Weights of a small transformer language model.
Size: 6 heads of 32 (2 for keys and values), MLP 576 SwiGLU, vocabulary 8192, 6.59M parameters.
MLP neurons of a small language model. Each row is named by its layer, matrix (gate and up: input weights; down: output weights) and neuron, and shows model dimensions 0-191. Each number is 500 + 25 x the weight over its row's rms, rounded and kept within 0 to 999. Numbers have three digits each. A neuron's up and down rows have the sign that makes its largest values positive.
Before each neuron's rows, "fires on" lists the tokens most often at its 100 highest values on Wikipedia text that the model never trained on. A number after a token or word is its count.

fires on: " time" 14, " record" 13, " place" 9, "History" 8, " year" 7, " date" 5
L4.gate280:519533499531502478494507522473549507490477498503497507491483538511508493498475515555510538505532551483501473500491514495472469471538491497509501518470524473485513506500529490491522490495500555480452507508486479524510523525529531499496427487476469475458510504485498531504522486494506490570513533474500499518485502506503494538491450531490510543457531521476480444506532495511479510518436518540493510494481534482486522531502482499431571495496505476475521504494525448515480486525498534523468515504530483486558509478505499501493467488517476480504551518526509494479485516477456467491
L4.up280:531481497509505491517561483480545496497485490501496539521455535535545476448463514519492569563486522517448470548503510510499489475519490504504504485501519483512561516480503466499489493493500542488474457543505534525523504498479481502515454472497552480492516508512498543471485463519477489536499536497495547464489470525460521525507511495531521492490522510498488480518512491516536496533453496498520477540478498489498509484500479503508499522535492462518484511501519444502477518507480513501477499523505477479538531496474509525490435510489473483495518520489512503519556508473466448495
L4.down280:496497511495506507508495492455527495511477505483491479515516506549533490495513481498507523490482510537517492515496505541489462457483500515502519495498517526498531538528494491485477522493507483490480505503508522523514500511483514498531447501470542515510493517480482496467504522518444472462518520475466519496477485494468525486489467486521516503515502525515504493496475464489472517511549430500518483541475492494511495482534501471534513530562477505508477526517499523468508491497468517539521488495513471479495580500518500521517355513476487525505485514487495499507508537488480458436

fires on: "th" 33, " First" 9, " per" 6, " •" 5, " Year" 4, "%" 4
L4.gate475:504488454493490419473507503422500523527476540514491487504527496502463526518465485517516476504536459525453508525516457481466495514519496500462542456486494486477485513477482500520480480492448511522451516467482508479527486480524470480499505534515476540496519505453498513481495517477536534517511511512473525560488455513504534506535507512529520519467490488485516511464470515517524480470499508498448550495490490533520527493487475538488474481502513489477477530492500493485469474454522507478529512514501510510528526515567532521508537488512476496498459487525505490508464526503484522505
L4.up475:528516494481531491486512521488501496478457442504496491539495508511523489497471494508535508476489500447514520508515504425494464517501483478502483489527489467471516479552519444485436471493475542496503565513459511523559506482488481494451515486473488527520517533489487510509515504515530555512464499518490538542533490492534508447534510515508493503500533477511473497536519471504474571551454486459477508478529505494503501478496484529473490491493479498499522452498541525524489478493511490518540516525492507522506521502526490478511475478491497488499473533459514505525493488484540492504
L4.down475:482510473498529472455459465492488478515512489484525540527499528549526481497484513500547508469510513501488520519492498468501447524504499480547523504490525496475489503506473440471480489466486503467479481519470473486514517477488485551485484508536499516494515488479540517466506512505440446499537509511493498498500500536533519508531525523479527496526505511474471536525451455510552527530531506526491482515507482459544511477440497491568528457518494481491474550489476498444519477522475522540501505532472543473507527521495498488496493509518510472479505496503515489494524487502474539484

fires on: "ri" 15, "n" 14, "ma" 10, "m" 10, "mon" 10, "a" 9
L4.gate498:521460464505461488480491546464508468488494523489489480456492539514469490514496463508525484503510498498459481495490493480502483469503519490458492466496509478508512538465498498518514499478458529534467527495445516499540506536446472532509477512452515512495495482491550470482525506470487531497481477510489522454467472463473520504492496493523517493488562507505466518524498494477529554523543504490547485503518550503545510517488475526457532461506480499534500477504495476516547452490549503500516459529505500536484522489539513515476489525534537522493486511516478547536511503495508525484
L4.up498:484472496533498504496524461520453488453485511495512492484521504508483524506559574502505505525542523496532499474463513506523508495496521503501550480503505531536518501549469525499465568485519479509482516476480480532461514449486516558498458502496499493506540508500521536466470505481473472496493473491459494497502532548469478515439554467472499513490504477482515469478472542518482488517459496501509509494481466488501495482503508496538532528499551521504482513504454494508485472513507524502468482514524504478496491507503521506503490517493477469476502464549478503501505506541453558519
L4.down498:481431471449540537522468517503485509519467465494501533467482488508510524546507507510494505491499500466489525518517515505490498520488507545512502482502459493521515501482481498479552532460486508519456473536565484443497512531491481529534495456486515503489471479502495484475503487495493539513479475484518476500522493487481500551491462478472479496530500491482532524474496496477474474473514482483572489516540520473496493499543478535441481487468472512502507518521483503502597491500517476482495494492513521556494485469547488530508507514536526505521540503507514482506488492468495483506

fires on: " under" 38, " since" 11, " c" 10, "c" 8, "ect" 4, " before" 4
L4.gate77:502536505491454460464510476469465498517523500519464495507471461469491515480469500506572525506532497458527471486473487497475482500541484483493536485443497535533509497478500522469475508515463491533503510482533536466497515484528511503489465500504501483449503444503476508501458492536499529505504535491509503469527487545519514507528470548514513502538504469482498488501504530457490483478478509552514504473469515546503558506485522488486522501491511492461513501534500513561482484530492519535508506479488557517493517462493490462516502472515510476551514499488495498503535502497434470489
L4.up77:499474467495525477526521542487515531498460518516523489494478519501481499514454475492514497521508515511496473473489525540489547522482510531499512481445491496521493512499526452510478511459485478485504473483504510507476534466494498448507509531511470539484561516470465515530493495490509532547495494509500520468460476529535502515491460509530462471467517496502458454514488473527491489514490506529488510457492503492542468522535517536483518495473453491453492526535573458501484506490487541473481516509475526500533543461481510493536509512491540459545463499518535475521507505495476495476
L4.down77:546518456497477483501505517483491496467440487532478477482472457517482486507501504479475544529513496509537507468483514535493495502502519489521498491449461526495534519534489486494515500481485478517546479502531485514482492504527509526531490526474474520489517438497505453524533497508559517509498509497504538513523496510479507526471516480552474487512549467481523533483515496471491540527508441463536505489479508492541501492504469492523508488480483496510508522538526521474513455503485465474505457470474433512531511503504483465525462502528472497513532510527505486504506536515491514586

fires on: " to" 34, ")," 10, "d" 7, "ed" 6, " into" 5
L4.gate487:466434480495515521528516513497484473503495560473536530500461504473506505473496519547496467461503470511471569537506517503489540496500535525485503487539509516447499528478526521453499458522470507454550498508472542467543485500509542489496513475493493483511526497446480472488527507467528546496503496565531509477499496492560510461543474463493504513490511494518468464485475510479508506444528492533487497504473506475474493504486492493492490490467523492488497516497456490520501499486506469516501508552484509508503476480557462514503510535472489526506495527500519490504514503473507516498
L4.up487:461515469475491482500532518530491483517462499508523509475513472472447470466515525534464476507511441495539491512483503530503512519532521491491467491487485489490459487469553474471508494514504460442531582481508519487490470529464507477479518488494478502497496479499505497512452490470540518484524508513515516481544501513481529526522534470509513466522502464481502517466494520496571520526506494468506508499519511492475504468480474470514506491542496505483484500464491541533533496549502461556486500490546500505572478526490513488479478515489476508530495523496524510503505544469488526482
L4.down487:492485457495470547490545495482508507490481518509528517495510500525499486534545543499512496555470490493525446545494477499472494486492514486517495494502536532518513432486514457528540498476493478530493497501485474515524527552499498463503456467514506519504516497513494520493503514509536501490473462498479505466528506506517518506433500486475497519448510503507491501514511546497537490536514416525490484519471519461484497532469470427560535502492512464494509465499496494510523503473485467515506530507500515488484527485477501511474531510498521475544544457484505489507479475518528481528

fires on: "8" 24, " [" 12, "---|---|---|---|" 9, " Ref" 7, "3" 7, "2" 6
L4.gate371:481489500527507522498469525533484489488500493525472509438502484484492501491517508500520504453512500531489446494513533507475497500564515519534474509507499521509466458499531547486515502509507506489496454440463521525555492532552495471525499473499521493501480465503515516520495498523529470459479538452534480452544550502464499465513513539498507512532482486482499506467510544498482495508517518486459504520501522483468507532489498465509484505494479478485536506445516552493493521439493492514496521526487514502500484497488497491487520484450485565502458479473509450540513496468490522488
L4.up371:465529519546487502485466524470514472510470518499469538437493515502512520497511537508523484481518475522496438522511500538464502452480550506554476582469499520494496509505494496502473510550474501471506482470476502534529509474516469477488507487517522491514471466484525468514523563513492521495493513492507459512512504514517490468485479515467504570517507493527527506501508477468481497504473491483451488520533475508520556491502463494486479485529497495518508481472508492518492497464542520452515488481494512482521492537476500528498513504456504524498448435502475490539498533501504484496
L4.down371:508472509513504510510522448509512488482485458514475548518482490522494519492536517499490509505481511501509474460505451510491508479464522543497525523511494485461476542495512469475488511495529500531525530453476501455483513477513538512485516492492502511510455501521514488493478498471452486425530492532486504484504470497504503492510481479520532493508480477461525460508504532493520510481541469486499503511552501541482483515551498465528523538489503470451543462533485484549493553472470510478494493492481500440483481514549521527495491501478505539508528513554516537484468502523522505440

fires on: " over" 28, " out" 13, "with" 11, "over" 7, " counter" 7
L4.gate461:482501484529525470521511499459529469467467526520508503468480505525546503480443531488538480490541471511474518506511452523479444538513525514511489520466526464544527459457502469481492517549543494516458514483464489464476518467516512551503523502507547493485479448491510520473531456471510458489484491489496480521503464501473503479495464485520485488537502532496527519528504497449497497492497501522467524477477459519479507521517488515494520492473502500529471451495477521487517511511503539500445489483529513533539542502540485502489479509504486495526489538517487498472533482480507480529
L4.up461:522506468485495506471512516483534464475531456514506480542500509531502493502529505501526529521511551518474510505514522519455486508527479477507489530459500453511512497487512534506485504553501529477537459498518498508518489468459475462538496531472500483534513472515515563441465537510524450540461513506516534515520526515532503475506514484475560520511455487469501479541505454510484515456478467509481496533528444520493472523469500518469522508475511492494499491515490504544537488479476475508502496493438501470507542491500476519506464497483500502492487503499533496496487467491551470515
L4.down461:525532496514474513498494498472503501490456558532521495484470528513494509524544484526496542528480517496496515523488482510509491523476503488495505492500512492475522544507492523502493480497489525502480475454470512470481472537521469539493538450440507501474480476488495446493492483487531434490518488539532521538522451543484520533483504491447488518498531506483546566514510503482527471514480430501512475509465547490537506476513481489501502534504512483455456509467506494516489516519490460484529543506483506480521506548537492493492495505460518537476475498503487481482534494519533510472

fires on: " to" 23, "ed" 13, "d" 12, " of" 12, " named" 8, " called" 6
L4.gate325:436477485490478478485516503511483475477497480508514541538488486499437520471547507474478518555489533450506499509511527485505533505478484444493519487488508562484496478522536501529470487485505477475501499552533499515499508527455498516497479490496484485518465496516480471472461486499539499527482489529530455483511527488442505460481481510512534490506470497522493502477514495519502496505520475507463467513466514498487506499472560477519453492494481472556485547480520527515512477519485519518523510510492458496553503505509526475474537535515478545511527548473516522480523498534523494530
L4.up325:490563497512473526527503498500510501456507501512513513459534469539529506458482464499497491520492519516507528465512493456503501472549485454536543516459463508485526500499489471543447498465513519509523467503497495515493505503478539475530508481468470548507513534505526494508519498480477499510520484493497569492510494512478512479517473483508462492509527505520505508497467520504513486514515475482543495477485432470522531542527505503469528508467440475497519501532532493458498502493486534508478463514493497495501548507523498508447466487530548516523545507473475456479478490542484525520
L4.down325:477495517509547505503539486524536472488529515510503457539501478474492495484509500526518533459461517515528529497491485545488488493442495496494495484482507561545498491481447531492539482534474520473528509495494496495511480478477485530442452477479542475480497484510505495516496507511506474507485523486485524531464490500524532495538493501464515524554526507494518467516521496524461440497546500512535507495496514506473488518484494507462516522523522495442510492482510517491510484469497482484471521452485569483459482515505507490483509497533532499507455421527486506492500522543500505538

fires on: "ologist" 23, "an" 14, " Jr" 10, " years" 5, "ing" 4
L4.gate511:507516485490543482477543504512517490458484499533516478526499517490529464511482533504588506513459472502534492491505485485545485544482456519515497468524484525503517526512522486498507507471513510496511524513477472489488487519462477542466507515474499441502516474492534509500520528513490504455448457526513521506526453449479513451470522496518525514493519536509507464547530494487500538497504533469521489503467460480536502472491534497502474498488558474510530501526513509489497465508508511504489519470493455524531525479556504482500497479507472474456441476477514501475532509525503503494
L4.up511:495494458517527527448500489433521511484535517490532478481474494514524481489502524510516473524509536463451469512487494500522463505529525524485524492491486518500510502496485487518478487456501523509493506496520493486493492511477562525508506497499488481517506509515477492472457517504495524549495536522523501509554507461507533528498460503493517480500492510507499456492492478490433448481512484534472467517485462497544483498475522503514517525474508525495476437490539524542475528525493454475471570529530484517512447465533540497488489496502519485501449518463542487502516538530509481490
L4.down511:455498483546497505465519528498503497521505469493563462484474461543505500488498523501515502501469473500449517467525458493490452465494505527511514470483502515481484518481518514501472506527525536522462518450476503505512464481479490512533523467523479521503537502540479489477517488499561498501567510537475496490496459544545484493462485469524513502547482491544474538512497504512526492445477474515465499515521494502498457524467493482499505515484525478482498531549479487515517452502502519485505541529508465518522545543483510509492516524473508500519484479445535477530512513500510511496

fires on: "." 32, " a" 20, "th" 11, "ri" 5, ":" 5, "ed" 4
L4.gate225:451494485485470497499518505551515542517514463519487508498534506484485468511536465497464489545532490473449537459508497504500542532523466503536471478491491513535474502515518548553484481497504433573486517478517504539482495487521456459515498478446516532477489488496497472512496491514499514539484508530495520468510488476515565526508530518455469495533491495462492508494469474528489513507520487490479554481480528489496492519534474484480521507541487499501506502500512547478507469506499493532526498531480522476480507535486509510555493502518474522498525522507484488511488503492487551455
L4.up225:529488478500487505493483456521517514486524492468526525512491482498518503474508539455531522505514489496502509544499494451513575490549479511468504532536477481466494500535497506474527499493500518529507461487499485521514529518532496512521500453522442500469503497525502500517488501476516543468500483502467517514459491513548481464440490532537493528556518474554501527477513487497515523503510504468490465506490543488480514488503488491487499480494479481522521525520496508493480514458500515503426504504466451501493504456512539480496507505507512535445473461489492475466457483526533560485
L4.down225:541496506464493490490493489530543511480500451539533488488523509541509521478499517476485525482497510500508454515462511500504519518484525476486520490489542489525538509495471487487494493521512494472486477499502472487546501508530483530502524456540483473524521502526486485467458518454551499492498494532454501513510499524460523502484498527569481521479505522502509479484524529521498477466472453469520461448499494473551503486488499517545489476449481512490468532520471491506466528511493536440494490490514508499516558467496458524477571508494502470476526540500518521498522489512541485479

fires on: "he" 17, " Ba" 13, "ba" 9, "be" 8, " so" 5, "jo" 4
L4.gate383:460509524539518488443525502527527529484471510511502486510513511515491521479488520472500473502498488497509481504501513452489520486548513511542507511484509523489480493528509527477531494493497452528502491523501565568495498499484493497499488465408468495487447509487469561526471537504472565478473506489515481483436510482533457522477515514494513496497509527484495479479487473477457501496502534492511485497484521487524512512473501484502506531516530556488471489502536520493494499504485488496446487503562490505500450519519531488522499467419473481495507500499503490519529498513494512494
L4.up383:510526496478459502462556489507503483475532467452527513462503513470549512468489479526524503507521495507536460524514495536486511501526443475530494495501474483504501492569502479496488486460526535521506501505509526487479514540509494490515503502452510482521490522520515480485470472510513500517491483484453504488495428475526514514479556511503528518488482460517496485479463511509510494484523509497478532522480525487511474470529514517511465542512451562492517466493524515465495529462467515510498545504458507520519510538489495500502508520494503512505450476433452492521498501527554495530
L4.down383:508522453450510492492524499505512504482483554517539486496560486462525496502465527462503492504483510499480458544487509516491496498504447487504494505427471512519502550498501506491490534507505479499507510485502536466475504471495493477567522514510519546507472530520504503562456507510482456498495445521460489513480498464503508538532470470518522476494523473492541491515488514466463503506518497497512503505475484498500456496536496471501512536484471485487505482551479493504455500529486510521471509494522483522487553505525495546526569532494496523503528490521473491487500448483533519493

fires on: "s" 43, "%" 7, "th" 6, " not" 4
L4.gate303:468480487468514526465477483489477507544500525545514481505480525481456460501500476539524487521514511503490508451458538503480504495492486447507522509514491458546540475490514452487518499497496491520519537486456494489493508487517518504493504486545577498511480480531524477505452482509488441478468520513528503502510483513471495458480506533482491490536495479458496505498509496522499517478477499482519548524504536577523487457472513488539441502515462508525508506504532499540491514549503505523492511462503517508484513470482470518537460490538537480503511520508492516532501526482465535506
L4.up303:554501534464483489486479494535476519547511508468492457518529523487492512503496510527542486477535496491515503528503532451511469477488468532503498502506470501498521491504529497523547523516492492552479510513450483530503514463471511498520485478506504502470561522532474501477492489510528518495483536493547514522561486498522481488514554504532569490507520532463519463504472499469495462530485537445489503494503520480497479473472491469474505505490507481508523473486498447493523472498478486532473480524455517507477543526495531472498462505465528529477503505504489528505484456512485544455
L4.down303:504497492513521502469483475458511509473480520470515477464515513502518487501513502498488564537480539517468523486511499537509515484489548467512475482531507504514513473459484470510451505485496533499518508500509483472509507545524467553505510521490480476526503468496491494534521507518489523522516486513510573493499484538481463533466431506505484512515486487502461471470483508514484500449515460497512430501491458496494525484509537446513457460480502515541460480503534524493504521471531516538538509475486482494502442540524497547511505543495484496492476513547491519472514514498526495505

fires on: "re" 15, " of" 13, "be" 9, " were" 6, " are" 5, " to" 5
L4.gate66:502486508485493504516533491514510477538508471497525511433472502509522475488532547463477512467538484508496510489507509491512506493469489482510493473479492517522483526459482524518482501500500521542487533499503469477504525491549526487523522477494493456527448485452504500496505501509517515483485512458509502512522503507513478527526499517511525498464490526484508455428540506489491506469467524459476456518549545482484512500549520507446456527491449506487493536479479465521527457514511520500517522513478542480528546503449524524502468545508467537479549488516531549502511509504502520492
L4.up66:500510500493542501500476527507477543567475463450517545498486510496521505519500441518497479473530492489466471491460480526511513443496474527510500499519495493487474528495495549475429491553504524518496480528486498465523499517487512506479487474453480482517483485454540535504477511464525515487536477484545494495504484497528511493518530481498511540505474515548525501473494498459514468467537502492460453506515536500503479487543469449501482480528518496501556488444486492489512530517482524518558501501545499511507513528486504489506513512464502524531500482534517475476486502472511497512
L4.down66:506508496501533535494522527478493521491486515536503482528470485493529495498498508504466519473477500532473510539513468522522495451472505522518492464516522474528515477558520490505543511540532536453534465535498467499465460481487483536536521492498509551489458501511463519495524505473510496550493558499481465520484485457513502504492516493545519467506504449493502503491478485483540455501491521483463507502518533517465463487501469509523494506531511499524511502534493464524516453463437497517489485503488531520486450517466507510514497496495514464543513508512484480555480478515459543468

fires on: "-" 33, " an" 11, " a" 8, " Goals" 6, " un" 5, " is" 5
L4.gate513:504509503512490502496516503549515513565505486495442537476533507464464488508499490497487482492505515507509463531530497500498487489500499506512485490545500481532439460502531530442526499499443504519519502516508464521505493485458503494467510493477450491517485551479537484508456502487485511541452510475475538473510509481480552512468504489512512511513528518519447504481550497536503529473522476498482517495508490479465500540504561497493487487467458512477506506463484530527493513539456519510503539469528482497481508534475536517498499486506492498475518516555497471468519495449483486548
L4.up513:500528487493514533480501498488488485526496520485526502501551485504495512487503543486514490525514525503452499464494492533498508526472535520511511529469466515482507516482494535531463511522476489483492522450477461523474488484456465499527494510543479520520528531520526526477516514477529493452427534516515471491519440460509504489486532554482507507512509515500512493511458518498491492495539485463511487494521524486512482494472560484450531497494454520495519530495447523531493499480507495504473535486501523474493474499526513506514492496500495522477574481541476529528502516566491465443
L4.down513:482533464494508543472542485492497492485501493465498475453525500438500472498542488493481480497476488474472482485450496468481458491507517507486460491475484519498494494504482548460502533513492495545512530503498471500477495523527527523505501505497524499534525496456506507506496494523597544465513490477469505502544501510494511501489509473487529480534502481509470506501448499502477470477534517534515524492538472529536487526459511532469531485518495501501532485493524503464523505537549517503508533444524510459478513475531532532508561490510491504491450507493501503491470512472522520546